config.toml
n_layer = 13
d_model = 256
n_head = 4
n_kv_head = 4
head_dim = 64
d_mlp = 512
vocab_size = 10590
activation = "gelu"
norm = "layernorm"
norm_place = "pre"
norm_eps = 1e-05
positions = "rope"
rope_base = 43100.0
rope_fraction = 0.5
qk_norm = false
attn_scale = 0.125
bias = "all"
tie_embeddings = false
parallel_block = true
init = "normal"
init_std_qkv = 0.02
init_std_o = 0.02
init_std_up = 0.02
init_std_down = 0.0
optimizer = "muon_variant"
lr = 0.00836
lr_mult_o = 0.829
beta1 = 0.9
lr_head = 0.00748
grad_clip = 1.0
warmup_steps = 200
schedule = "wsd"
decay_fraction = 0.673
decay_shape = "linear"
final_lr_fraction = 0.0
batch_tokens = [65536, 131072, 262144]
seq_len = 384
doc_mask = true
train_tokens = 592100000
steps = 4762
dataset = "wikipedia_en"
MLP neurons of a small language model. Each row is named by its layer, matrix (up: input weights; down: output weights) and neuron, and shows model dimensions 112-239. Each number is 500 + 40 x the weight over its row's rms, rounded and kept within 0 to 999. Numbers have three digits each.
After each neuron's rows, "fires on" lists the tokens most often at its 100 highest values on Wikipedia text that the model never trained on. A number after a token or word is its count.

L2.up508:441462444551467516525558510555424489526486472518527517450493495492485510504502503533479615568536509538459478454503460453562505429481619502555610536504500437542482519491505465553521504421426474465480424393511505452572436511571496515487523506557500459473530473508561465490551517490568413529536540521534531533527478524521544499470554509519526552514422538452520467477507488499488550434556
L2.down508:438511455599484468540531529415513544552461507514520550526474471513499487439545485513548538537521502471455403433507503489545513482467604447513550548526540465546512531480428508579562472469478594478518527411431475477502500417508492479508487483609538523433525524435545486519428546538557473520531489517494531496516489506471551488514480532551469532541429547468509460480511479547497496469519
fires on: " / (" 16, "im" 13, "==History==" 12, "at" 7, "–" 7, " career==" 5

L4.up302:426473481504461536473488514422562539512526524520551571522402461529532466517528444477523527510508441535516468530514475581486457474507586427587480506470528449509492512492490452544493533522469520526534509528489539486458579479474546512491487437565505553483470507488504493463521551505492545500486536491561456539489549550555488519543517426464446494496413501438513474528439510488506528556519
L4.down302:456501476431421483390492574498457523523533528517505546486512562495430452502510514528485492491414477487575481500509495563484515492511505492501501615483493437490474523516518466487466446494421525522515451496507523476501506501494581518510566533482464528438468487538466498566545567478442508567401509569491557556533546537542492523479485516581468445498469499486491421535459558570520518437488
fires on: "ly" 41, "aw" 5, " |  | " 5, "ively" 4, "u" 4

L7.up106:507529588492416483463373498526591463577499532535538530525521437485519566568501522562524508497499460540503520481477471536482581483515579530472490554498488500536496500487548484468532568526516433451481501499511538481554518464525523482507489451539500528497476556533492560475422474486462517524512495508540485490505404533480522520495480569480458509488395450438504545479575497423475425515520
L7.down106:610547571504480524486474468515497496502497505484526482507535542456484555543540503579516529477483570538471515508516442530521448561404466544530479479472557501568474511508486556512514564533494431492528455461509495486470516458518428564445511497594544496479504562428535477519463520540462505524570581437492495476485436448523550480505531454457462498457528507474506441470477561502512511543563
fires on: " K" 37, "K" 6, "ov" 5, "v" 4

L2.up213:466513550422604492534511487509509498588449472511571515502415473508458505526483512479522504512434533564488506505527556516512498499474533496442459500460485455530528508515442489512517461442585540486486567495549441406491499571459505528467560548472438514519525455539514466496467526453494521431497529453520463496403484506529525553508546473523511453522499489486533551491468609539446511531524
L2.down213:433458550497472514553459439490508489536507443417437515500520456499444577483551492451484516483503488556514517477536480587556519490560528544485525472551479586482465340476517511477492518475532561488487523482500574464517582500450476521486504499460519531532562492483457459483490534478486429552444561527542465468496500513521498479503481542543502427547480547530513511489494486512477557486526
fires on: " will" 16, " pres" 14, "ty" 11, " One" 9, "ood" 8, " among" 5

L2.up314:510455511504401490480468502499538448474501532474528539506548478532525458478555452516489494500474498579480504502459508503467530488439543466614520466496478390537442455457536493500480529523490479486538486492507491464468513453520513546515443423528506415546423493513488558498470497487518534551465480522549564560512576504504448500549473512513561515610452482488522514567511454487462541546532
L2.down314:423517501467514485551493515485485444470508538468460577497516558476486445458469436530507515494466523554460459484489526455575542494465512487500435521463417458507448511482509486499514456542536489552498428516509473481488543506505483576485499439522474412499468495400459522533554478516486525475519473491499595519578503504519504509561468476485524500548521530498482506535539450544478502484531
fires on: " main" 35, " ent" 15, " minor" 7, " lead" 7, " major" 6, " head" 6

L4.up13:568548527530453464391509556495505551461480544418497464481531484485522503449570493470484555523496417432503425486452592545522476509542512451498509458486505506531547526536463511482539547545536497415505589580506496545524578501549484539457497444493455366465460427476510548513452441486519493487570524532528437535396508540507528451481427487486430480504492493518528421440463504482525495527489
L4.down13:532521485479497510482454527501475561510456521504510488516518516477560603464489520490474610528519474483539445491462596465510573465519533521481486523563510417474520476494480514409543505476515563514439484443575443584496518528458521521510510450573460537425540422508493474501458538505534448493470536550531520478495534464493533507473444577570458497467452419534468457507494505484539485491512
fires on: "r" 20, "===" 17, "re" 13, " te" 8, "m" 7, "at" 6

L2.up223:493558451531506489516523481468510554516375453570482503481530490546490490457467427537514505507472445519454520535514555499469467494540528619440485471526494530551520447510491517505450550512612536523518431562561474495531441496482561577553481538501487502486412547444422479526540463473548512474458513426517477479463522518499496528523526452528570439472480535428524433501421498529493520477507
L2.down223:543446557483524547497506565498501495511517510510538483462471450476403473579473542509504473433570511512535538455467571413521499493505521540508497482465525483573496656462471562497426547555391479532488465413522437550535534503519500462498492509485550547448502519548457474487467481456583507487464443470522537506533531458454508471517546467499548505431486447494533514444478491518451544498517
fires on: " up" 13, "y" 9, " together" 9, " along" 7, " down" 6, " near" 6

L7.up145:485513562414432487447468508545486465504474501451494500514426532506499507495397446467584548456467548535525633448504441518490476588568418526578488529520495470451585448467555555427462470573519488523489499484509562485444534505461574552524478431556552429491510505436475458510510498471473519543503482478517473452499484523470483492450517499516502556496492517575446455507499518556514448579496
L7.down145:420468506503433505523458481510523473540511474530444515492412544497476534481430449456465526492538502494444428495506472451547406448515485563460441482471473527505560472510498461472595512532553541470505529449507495494522464458582458497492545511526497471516456537472506460532535553524549523453519513435467504527413511589501593526470455491570461519454493476534448483526574541567499426481594
fires on: " sh" 47, " sk" 9

L5.up510:511512500527598470470484578520531505492529439451561551453503534546492522499489522510509473508467456521471530462479549459479432590554476476543536423535452532521581568493502477485570433503537511532577493490374504494493506485584524544464469476519540410538494556399546533498480495370521522567557498519513434512464533493492443445507467556550527561507509550507556514557480514465560497525476
L5.down510:626534496464474452433496492485468510576550488557480458493517502481428437533504489547507532458508467460576540535450504500492450509515514514474503453492451505520517462515545567550511530604458567494481477584506492491434525507558510478398477379492488499502484512506511560521487544485540497502484453480443541500539566575504488535535541497384519484528549502478519412490477493528501566518508
fires on: "m" 22, " f" 21, "f" 18, "b" 8, " am" 8, "em" 4

L2.up12:482515442536502485499590544463526519475463535478467554451549413455476448461513514480523440444445521463542526500461519485388534527484456548486476494516478489457551546473474503543531512463528500539567519441515501491500479577489451547496506522486453444520424410457488487530515405508495403427539478490493396464509570484539481526451546486526557475554541508483495532544513560522506463491536
L2.down12:497571479498489403524500534450435533457525451533545512451508470483506553464489528505494500528457577472457474537553549467544479495497485481515487511468388555528516477438477514530581452438540505535543504502501522476485587538501497455426508567514503485510499514457606515498578442527466478487476568452418507489478494497521469558572495458535606528503551509420470629455489513482477462452494
fires on: "ater" 21, " left" 15, " Mo" 12, "up" 5, "har" 4, "n" 4

L4.up28:498507531475535498469408525429406449491476492507461496429504517456499474509450490504543526461500477479454439452500483493512492563464509504414461462601467484562535466476501482511531477469509581537576477526564474572505525509452543553446481413485521607532531466461428469529491491472505471456510471506530544564512535494537511531539446471603470551457496474541544569522529546508470465554470
L4.down28:438445491516455557555510503566558495522495505494428477574480483501512472417523509455520536537513507515511472462557491414472494556504457512592478506414522492436468480504500441532503448562540509465456525535468460476515506523519473523506445505588580410614483498577512447478532533499505508559483556543602616515495433546496481448530478482484512482498483555477498379500462451478558499413473
fires on: "ia" 16, "ella" 12, "ore" 7, "ep" 6, "che" 6, "igh" 5

L7.up166:475511528464510485422458513528438481489526492516463517509491469436496508489500518522424531408478575477497477490472443525431475579458532426552451508527550509484512458490519522486501579542477462448490554499482469535518560525461531566501465534482535472358537443544516465523545444505490467517529470525571506501530541484542504502504484548527527551499471407549557488534548399536492477471565
L7.down166:496466497449528540482520574562564492515509522528500579427515416484498447513428617505439519509463456431572522528507412464441511610524443529553523506513549485513469489482412590459504582477500471438454490501479494501551493492493557527473470526521479505467462460503432517575444500500447461440496491502534521478547521484456512515483491495515538473418485478515505439460472515507455531468530
fires on: " | W" 14, "w" 12, "ew" 11, "ev" 7, "W" 6

L4.up340:478516451483505487511514502478503444420564518484426553456509464513439499451508431505603566480565519527549595512558458527516527468519504435544512554520547473475494435435464580474560491469510460495470527587507496571424527524487528554519519442503537441484448498505545495554452488508463524512512474411523478532432510530554499474472479501431464548535519475475514478522501471494496533517517
L4.down340:458462457464540491511475418505537462441465531537475447453499566527491553493513456516602474469515509520479459495622502572491455465469581505518478451543494455476538530561512531486504463449519485540502502519436493516470510534503481557578533538606486516507466538462489532440500540462459594557461492506523463505482504444538456494509494473609575512535553487505485511450533487493582533466571
fires on: "\n\n" 34, "n" 13, "0" 9, "am" 6, " in (" 6

L4.up201:493454525574540484458496500458501468463450591527521487497518585599472474527523497532490532443462503534465527521437590516538528533424479433464558508536444546427483539536480465500488493546597575439480470549460492565509531423472495540446461498559442500515423466456476483537470474520482544494517491512556486591506494409508552488437491464519457461433524453549534499541486549501518466510505
L4.down201:444500543562508464476532495463513520553521512607453521514566540483448536538460472576493504455480466489400560491522523468573470436524547495393498531505519586496436625547485524527461579520471430445497424545544478506488480517541455494467473536481522432497506457487580493485533496509483565451516511468517436477513509399543529468480483503534486541487576398525472477541563497549473467448468
fires on: "R" 20, " | R" 17, "- R" 15, "| R" 9, ", r" 7, " and R" 7

L2.up457:555481514512520504437513460576523504486467482557473525551531541472532452477467465502439547490524520502539501479573448472514464528468535516511490415485551571498546513485505474528480513510567530559505469495488523497510551446480462462507531515494451499466585481515447532454528461508507456523525480507467467470439518388476502454546403557540463509497551488549447465456489484546500528484508
L2.down457:485486432533494543523521500462519497524467567437435457459458499586548457485461545423524374510462456475491535467519454445510512487562538474474453484476498485512453574472519532514540492542540493401538530487469535478497453484523422433520445483515537515525518518472509536442495520562560548530513481524490581442512571546508445488528541552446527579530455469468469534485520540467541506508447
fires on: "T" 27, "M" 10, "D" 9, "IP" 7, "P" 6

L4.up460:526493485437430490507513434513435550617544508560518533473575508526527537497460516534509544458493528503535582477480496462572473523492506437440453509491412595526494483549503486455525460504488474480550515548484454497460502511564557536508446478519488471526491556437446502497510536514497481430496418470569443481509411533546508485511483488590457472439491545501591507557521480444517457585495
L4.down460:550534537463571555529502459454528477482460470478488541441514481461458494489526508482574490534583424473513523535452493508486495509523512463513529589455497483557510524527490421547466550483449555449537527557429550543462453494491547460495561540490493494486460502489500484473572488447522440448474571485511534547477512460492525552441545499495499480505486466517459566507512460538459562435492
fires on: "\"" 12, " to " 12, "–" 8, "ain" 7, " and " 6, "ri" 5

L4.up428:479439563483491484514514521509527480491502487513502528510512518493590450431510448465492520495498478497498472461519421446506565466491522495431540530521496471386523525506516484550460551527509527485531558496509451506415501541548418423442489456536513463524433478577408463512568507507518438540455504552451467447537425509501524475481531525493526538467492489550461467523444482549543544554500
L4.down428:520481500529538497504479519552502487494540509519546529481463491517529407474552489482468462489497502548459446444490539432536481554464547536469482458465575426457471575582480478464483507480524525453468554495422598535468504569547502495505479554524452507535573447500530503489513508555453484457455478423537507552505491505518569499531449527469470506552495497493451546505522490464488522508496
fires on: "^" 17, "2" 17, "_" 10, "1" 7, "23" 4, "17" 4

L6.up65:512451524446495514392541395536539571543475490470514522455473541529549527390407509506529509563470504495496527475483440521520496490492489542496498526545439406463446456508500478521484495521500536477512503438562523506518531531533429491503555490541507523494526514499514534533395510536502450553407497518546522511456467473549504498551524484464484540463446493513530553461464503491514480475481
L6.down65:502458496453539472526466521574493546537498587526536496522531527526455501512468556487562517506550512515537473476513457495436439513547438539546530464431521529502507475549502442524420483508482537468478467407554580483487529514483509402523583567415521509505420487509465582528480461407528504516501421494507550476534432536507504550493567497486490533495484556454466513480505547538585558441518
fires on: "8" 20, "ul" 12, "r" 8, "ur" 6, " Special" 4, "ig" 4

L2.up400:485480499531520510457520427549541555504482528470522488511483465512498447510487497465519526488458548506483477435486495489525525534490428484521428507500566472466532491521441585421470480479451540496515532536552482514516568493469509413508500490488438502523561510563509448521503482478525516433519504467463471559420509407503480493498458485491490521546418481534531518554513575555504478551509
L2.down400:475511502481483515461510559505482573436522493641492494497465470557510455489481473539514446487554507489450573597508459534500508497476521469518602518506520513535466491478560425624536530447594527532532503456493546485522516514487524519467457537510447518464442516500515543530479539500517479535574490527470477450492411564479477469443506515517497507504527556475467493503482438483511548424416
fires on: "R" 24, "P" 13, "JP" 9, "O" 9, "NA" 8, "an" 5

L4.up204:547482504528520466475507500535554505469477464474460518466517581486460507489518543580496498484512527484554589510482524457505523544534505407547533506524447493555480526498525486536513572492509567463513432494428479507521423519514459502489433500507458582426440465536525448507560520559481510472519515556505467497526546517501504469519413565460442451462454470525504503515448429544516486502504
L4.down204:504515517460519523500527488520562510478457476530435478543500554526508472526459551526579476476466541549523496503454565483482523562486561490490589468460518528565493458510553462449502499487544519610488510428505508494482501524459489586507499575518480552511535469478467505464466479501436502522513565474427453536474521515441572526548481451472511423440447563515467483557494451550485423502520
fires on: "mathb" 16, " form" 16, "ag" 11, " into" 6, " $" 5, " part" 5

L7.up325:496533496498491552482476555548487440477497478454479552492454520532483501431518521522493543546506488524536526518539543520561520539398492540474473556512567424505552503442551466526505479507547528458469533507459504506493544540425488466552529525518470558527513512440419430523520535484499566472513542512538427481490520522529473491523460452498488466475516562488514455498457397544490543458456
L7.down325:540506449474469437620515468454466553453469497533509433451440462519575549474518513498564498511550488469522451458490545604428553496493562572515550494516505477532499439479469534502547443491501556428439472509536574486525474533535475510561544474491511505507527515498438460486508501610470497425448556416507441491512493523480524489467463614491508500494460511439551518530392477512475474445517
fires on: "l" 23, "oss" 16, " =" 5, "ell" 5, "f" 5

L2.up276:543479532589492497565506536502459502432538503482564581489494450494491529503504589453536544490555471476530533451475423488526452485525550456478489516537493513479502436404460485476517493500532508469494569505520446473414489578505491523458559485565517501447498490516528560502526456485475495484463509493491492565544550502591498443473507444543502455505508461482518508605488453477433483465531
L2.down276:535476509548521464471551545525503548500574533531603477430528480478519551495472551521480508502611434490493511511485506462542464473507462529456483478464538489484616479460454466484481520502532513490459505491490442505503477636537505526516533539498547534490477439545500451504506480535405510478484442492477522513517510428544503532484496480549510435473473480516566491535448474540494474440504
fires on: " X" 25, " Q" 19, " $" 9, " | X" 7, "Q" 6, " mult" 6

L7.up263:552572436540468549504501499533501539503507504553488448507577483557488484471506553519531473519492532543533543514493437511425486445462489482508515496448469453438482537522538539487547471505538464485496464464553578555462487434403502555474556481455513458501487536507420397441449499483561486511494507506511486607497427559477536508476463473509556511464550594506496501530451563524452510543572
L7.down263:413558438479473486491511430468464477492495503487519527514490498389588566504462468544481508499475518488472477503497567547574488536414502550485489502537452576473502489403472478571483526499479497468469499443508505466479515497552472490506503458586462567465607460529439526498531567544563505498451559477524460513479504482488512561487464488570546528408485431447495517500433569528520555446541
fires on: " she" 21, "re" 10, "-St" 7, " Nov" 6, " he" 6

L9.up140:495512521511495518532520500456463518575504454473435536512421534481499417510550426511487513455501444495466497420405521435513511546512461493495536516549519528529536520533512515535449535474482494447486502460469500534499462394489505552553518513576433521504540548473453416519484500544561497455500559492376474443479449511454456474437488508519518543525432506538431538574493448524477482540514
L9.down140:498507461426475469509459517510491449506526478554540520481537542500529465471561555455486440489568435483436502509475461469508530515444486507518479521550450511503532494496552494466461525575481457508471507489581477491480428448469521539545486511539493564497498464532512484465548534478535526485536457555492449432363521471516498441474520515481546511525493507556498570543499500462503471421537
fires on: " f" 19, " w" 10, " to" 8, " sh" 6, "; H" 5, ", which" 4

L9.up139:451531501468581513491447491523461496439546447537471580494621527481503518520539467444507516535523458551409515450517433457533441442506532526503494497497461474476500486498467527545522535474449519518532549541588538570481583484397532472472513458491518538512541477582482460559540505538541501560394430470545473466487497574456488569480477454498462492473531446512499543545558471500488484502478
L9.down139:507515561475547488439509453465491485503495540457508497480585580549500520508464499442444487480471456517422447491467520527535455371549494535486511496560450503529541472469522430608520498604493512474494562491513527443513489569485469522488572494494443467507495391443495447469515421539529517544507534485509508451480545611485570521586445415476577497471480428546543483543439532531527499497435
fires on: " r" 17, " | R" 12, " R" 10, "- R" 8, " =" 8, ": R" 6

L9.up434:499434465529468480477459542533443483561440580506495565527468501506453465523481500479462514524444427480510414527440490459528544486565482454544475596511517467457593489522475516449502618516514513498558449550492480494547488553559486476510468463468458466542544528549519448516492561517505501540515482487501559490470555458454492543469514494547447551584429493488518483492590476548507505513474
L9.down434:462465488491502576469497503487524501448477487551529477541528567517555445484496519500396536498481549492489564534531520490522432417517473529527501401470466520487510428495558481483445478546522529487514478519480467479480449481523485440518473551524454519529471517452435588494475536562562528562447519545463495491481468512494475564501577500565453536506516472488484459538454562471465541536505
fires on: " A" 15, " and" 15, "'s" 13, "E" 10, " b" 4

L2.up58:528420491462552507541487558464475398467450472552525534494510494517471494538460477474552449496485515573516525538407534506508542485466472392542549531561440549539545413507470475510434540505405489512476553485475541470501483473460484506506456454527551553547502431497447542550537506528461472545506467515515447503455567419509437477588501477527462466534499508500503442502450499523422531501506
L2.down58:499468480442507594553506491466489467476494504462554503465451488509519468488470498473558530521478523520509553522508546483569520497524534481484489507527489550456538508447490518501408543599392460514480512475517544417525499470400469472527481482539531549498522453549463550490474517537466546554494429515510490519471571506390435506519513520504550473487556475490415443443515527525565458543471
fires on: " most" 28, " all" 16, " various" 13, " many" 10, " Other" 4, " significant" 4

L9.up249:484524372465516516504502459550524569465526551573542540542532446484421455394508491490592501573514487547489506482474464484462566463496522499477497544528465505548449444533511445533460508540500536470441430502448606630579520433475478530512572536582458510578578523541476513537502406520561471474473433543534452471532488462528567496518444484485520478447515474458507470521469502531505439539514
L9.down249:499521483417488523502446487517477547521576543530553494516481480472468456361567482497467492553446510543479517531495456490466542504449538510517477523464475513532509475504495463493429524438438511466468526539419500485531481484506472508468527500485483562487516457507449490427513529522492519513482465489468535500491493452512549460453422466529481542472515490514552527489456510508533430551540
fires on: " S" 65, " | S" 13, "; S" 7, ", S" 4

L2.up375:460492445586449478503446444474496490468472417504454532534539432391422508484513551445523437526490540423500561489499503491533474556508499437528434473478503546434513500532559453554499469555516550446540555435483502469460532526528601519584466436469512501553439451508518528511449498484526439451530468462469494467545495541514501438487549526487492439497517499534524557477417508450390525458420
L2.down375:455578558597529516512525471483472565494516464512450564532569464494422484455504523430551448530522474486496517454538500409500469510506460403518552504536467549427528547514509414553523485577548534450522505466505517500508564572538499471507492513494510428509516484473578518461477548512507528459447518427456482485519477545445515521459524534489503484495538483575484455450495504484454541448458
fires on: " cover" 19, " flag" 11, " character" 9, " symbol" 7, " const" 7, " sign" 7

L6.up325:533389506533478516524542465514507558462591527531471556475433456509468472501524471518573480496549444465505525485462575475518488560495573531455569535505522484465524508538470521488539531508512455486477490458420481560445451453440430489506537492524489578458377553464474490509493492487425533498508508489564458524605470485520573537509511539483431474525478495411522460563475467431500500516515
L6.down325:564498420467486541484498436546574563501528484541445511472524527501485530551445464567523494513538517545517445492448472518590487514497536589517477496499478434495607551552509399545555509488488488536475563494423473493481464470502429431509519532562548530454468538490518477588537424511449557444509492573510506531530490393486605547476452522478453454522554497496463536501480462508529459456532
fires on: " '" 46, "*" 13, " [" 5, " | -" 4, " " 4, "^{[" 4

L2.up342:510527506543478497504471459485495480512469486464465504573498450537481414444478461485480509503517526505494472474501452511526509478453463499432496515482473529537443511491530523519520482454567511463540548470496509506556496532506497473559503518445433548455494443422528504509567409513525471505426514493534496523419461458514526560593472460534442526486475532423495515495446483440588587504543
L2.down342:559484492462482553478594552490460497495475558458433396541491509469488582527502495545550534499488473440534523479493445428480581565481396495508553479519477430531543505524524549559439468482504450510507497469456470532546448532451602449521536479470492559574524473514452527522476453508489533580462499459510515540517442527521499457498576514557432520512519459498441448481501542492486471525501
fires on: "ay" 21, "aking" 12, " Mat" 11, " Wat" 5, " sc" 4

L2.up50:519467552582462539529420500523538474497520476420469512546467569520552503482601517520499468493445536475525527544518518453487561539448440451507492477488473535467520496488543470463489523525553502503553609491558461468485529467497513496462422485481565558545442465514510478500525382506482474537467486490471446575496479570505525443518577476506509519444554527549498477478485505467515555511459
L2.down50:492481528506489541517466455557552481504549508481473531458461530471513466554498535499502492557419560539493514520523503498527508469498487510497433501480487511460498499507509509550562459528435473504470585485565479504442486516488522527424577530498604528553512465462487539467465396464516440574430476472457463526491489457487476498501484419525484529457538509494515500504510513481610528436558
fires on: " sub" 16, " inter" 11, " count" 6, " District" 6, "ount" 6, "itor" 6

L9.up345:547539516520530483456533515464465465526483438489541536448510434521428489552510501509483531498450465436420476426487557569454519456573518446459539450547542546520525471432533553500531481465525557489511438465508479555461458440513542479467527478459462532511549457479457591439511510501518528459470483471448448563529444512472542521470497572481493485489486443537514477411544566477545500469474
L9.down345:474483516546424531500516487459511483541529465556544520510477526547455498448402535465517486424481502542501455566414403503539491546469508475508527479469508453498489414382596485480470533561490519514523493512499510499576493528470526538500478492465534448447434506457535451554528533552500495508470515517574497463487504481482520426539569430578504467463443540538559480516517504549457470523547
fires on: " h" 20, "e" 17, " a" 7, " se" 6

L2.up22:527509548518482493541483551543554463465525462549473454529513466484548457462573517485482536477526552553548486432512453499418484457505472468587515526563501519499495489545519487470470500518499453502542530382483520464499492537541588462515451476604506484486507478515471421516510509414564568503525467536509495447489495511547512450557475563477537465580497511432472547526476484500435568550496
L2.down22:551516552446444434486447505541503526482575455517499496516508479451539474518589541477488542452457499548532443476471480532463518488512499503572498493550496552520480481569537499486442468494470491485544556446505493425567540476458532491535469416583507521491552439505454488534522510449513503433499536531489502489491544474535481432577459555513492432602533536469562579528521432552526467497529
fires on: "ast" 24, " Best" 8, "est" 8, "| Best" 7, " Top" 7, " Outstanding" 6

L5.up12:500514521485485514427452471441539500482430410501433499453546510505549503509504428483488532465437511465514518478460478497501473519524435527437492583514501450552536427513481415445536461513542465458505532485488431550544497445450442487568474535523526510507542424488479498535574495534523565521534558532505515508501553464509542466519585496541492445428516438452488512511484474528533489520509
L5.down12:501474450504531495511510587500455428491534519520526477513454524474564532501542454473518483438527437514406579535552543490493443486454466465523504446522521554519479510528562543536515525480445501484448510514541438502515502545427511489493465549492530490482487506507429454502502474495473525482459489511491509459509561415485493458485469476528513553499491449519463504385449542556487510492544
fires on: " song" 13, "l" 11, "uk" 8, " up" 7, "f" 6, " votes" 5

L2.up436:533505430490490503486556561496458433466532454529513491419561480535470508532493558527490508459481459463554513520509442523541481533498448504556446461520539452483557486478503506522502544473493553386552542554470523471514519553463452475513439529576508499500491437497506577508498491561518473439466476533485467520588519469636527487483526468506449480483438483429515603473490504485544475522503
L2.down436:484513450477522539496569541425441484514538483536459438467491491561502454493492524531483531438480494492491490522499477517504419577535476576522418429476500465552524515536498482480512608542522522541497524507445466470470441596454562517472448561485549523521524427480519509470512519577479445434507430551500449393548522423595512462495565498532515534504463492519452517450473429550472500525531
fires on: " w" 38, " W" 20, " | W" 11, " of W" 8, " (w" 6

L2.up354:390496502591490519531506533479501485476572555462589537487510446506528497563587481546471456531490452494554477533433556497436486504516480436494445575483506536430508502526473482554590500558510440487563494504482464399476484490476574431493531552517428503505490508522488528482536508529466539548524441465519457480507476534470514521482505504523472444503502488540529558506456497491473437549513
L2.down354:395576537487477495547508513435541482534547558515566495504419462487504515553517503536435489484524494479479467507468553413475457560495475493537502482485512554447483494501459507528546453469513458519559540538477508465502469532586578435472596531507452562551475501544454516459501410516450496553539495435444554452474488470471479475492506528503546471516518525508455516491450498526473455493573
fires on: " d" 41, "==D" 12, ", d" 10, "===D" 9, " and d" 7, "-d" 6

L4.up25:526460512594498549476490556450539533557405539526508539530479490497501498502548515527580500491519467574418461445468549439463510495511465510452482455464575480440458500456518506549454539557523557495535507492506427533593522454478444532555557419450501439501449461485520545475495502517463523467490531433526523555466551386495519475573549489498443522430486508534537500473529457518529523555503
L4.down25:487544514444486464502490530522497486497563469529403405432477510529526557533494521514505504534497559542445508589477464523493513449529489477548440547491513521539543533512433455489533467504468468571473497462544485474494535574549555486442408560515480497539512522511519477507468479508538539499487467514522469489587523520514458485418461538517523478533479487467468467530495556505452471470447
fires on: "an" 18, "k" 13, "o" 10, " and" 6, "ak" 5, "osh" 4

L2.up340:402501475503439485541512539503474477534499464466439567529527513475469553560494548504524540487514504468489526548463476427579408478539552432477569425501461496508518550495513411494464546475486511488489475460473459495516500474472445495531481432473515525595490581554537500554549490456532581542439622517479556434527526467492487543567442510481496446490535528456528409465493451432474498487509
L2.down340:401548419486510491475493548528483459528551470477482500505519504503545575534476528506534494479480462517563528529460546474533376493560594468507559401493452525489512599467506432519483505484480480486485541517505437499455499421534415516506488451467453516522516564514571527476528430456487583501466597522519524442450488488508501479505465511475543520488591538401501461513600484503511519517522
fires on: " am" 24, " dem" 12, " Dem" 11, " Tim" 9, " Rem" 8, "rom" 7

L6.up476:508533477529522523455426533485511459519438431533507545446512527508483462473482473588540528477550497520445538558514513476430523499461527401525482501504497520490560530450494503653512555542479511512603497472465469495532556556543455396502470504483485479496451518488483439526486511460503486566493459563555501502466446523521502478474471630546511537468505462479479491502502596471501461464490
L6.down476:554492454493461523482554452495553467479541445472463494581527478545501501488545456473499515480457517589517458447571486568485577566524471520524523471501488493533510387488561564468448465500475487546534466505512444493543543461485434477499513459523521530586509509494490507462536491557424505479505514466497471579466515500510524542437482501513481682459478466493511526497521428491498544500517
fires on: " end" 27, "ation" 9, "est" 8, "odd" 6, " rest" 6, " success" 5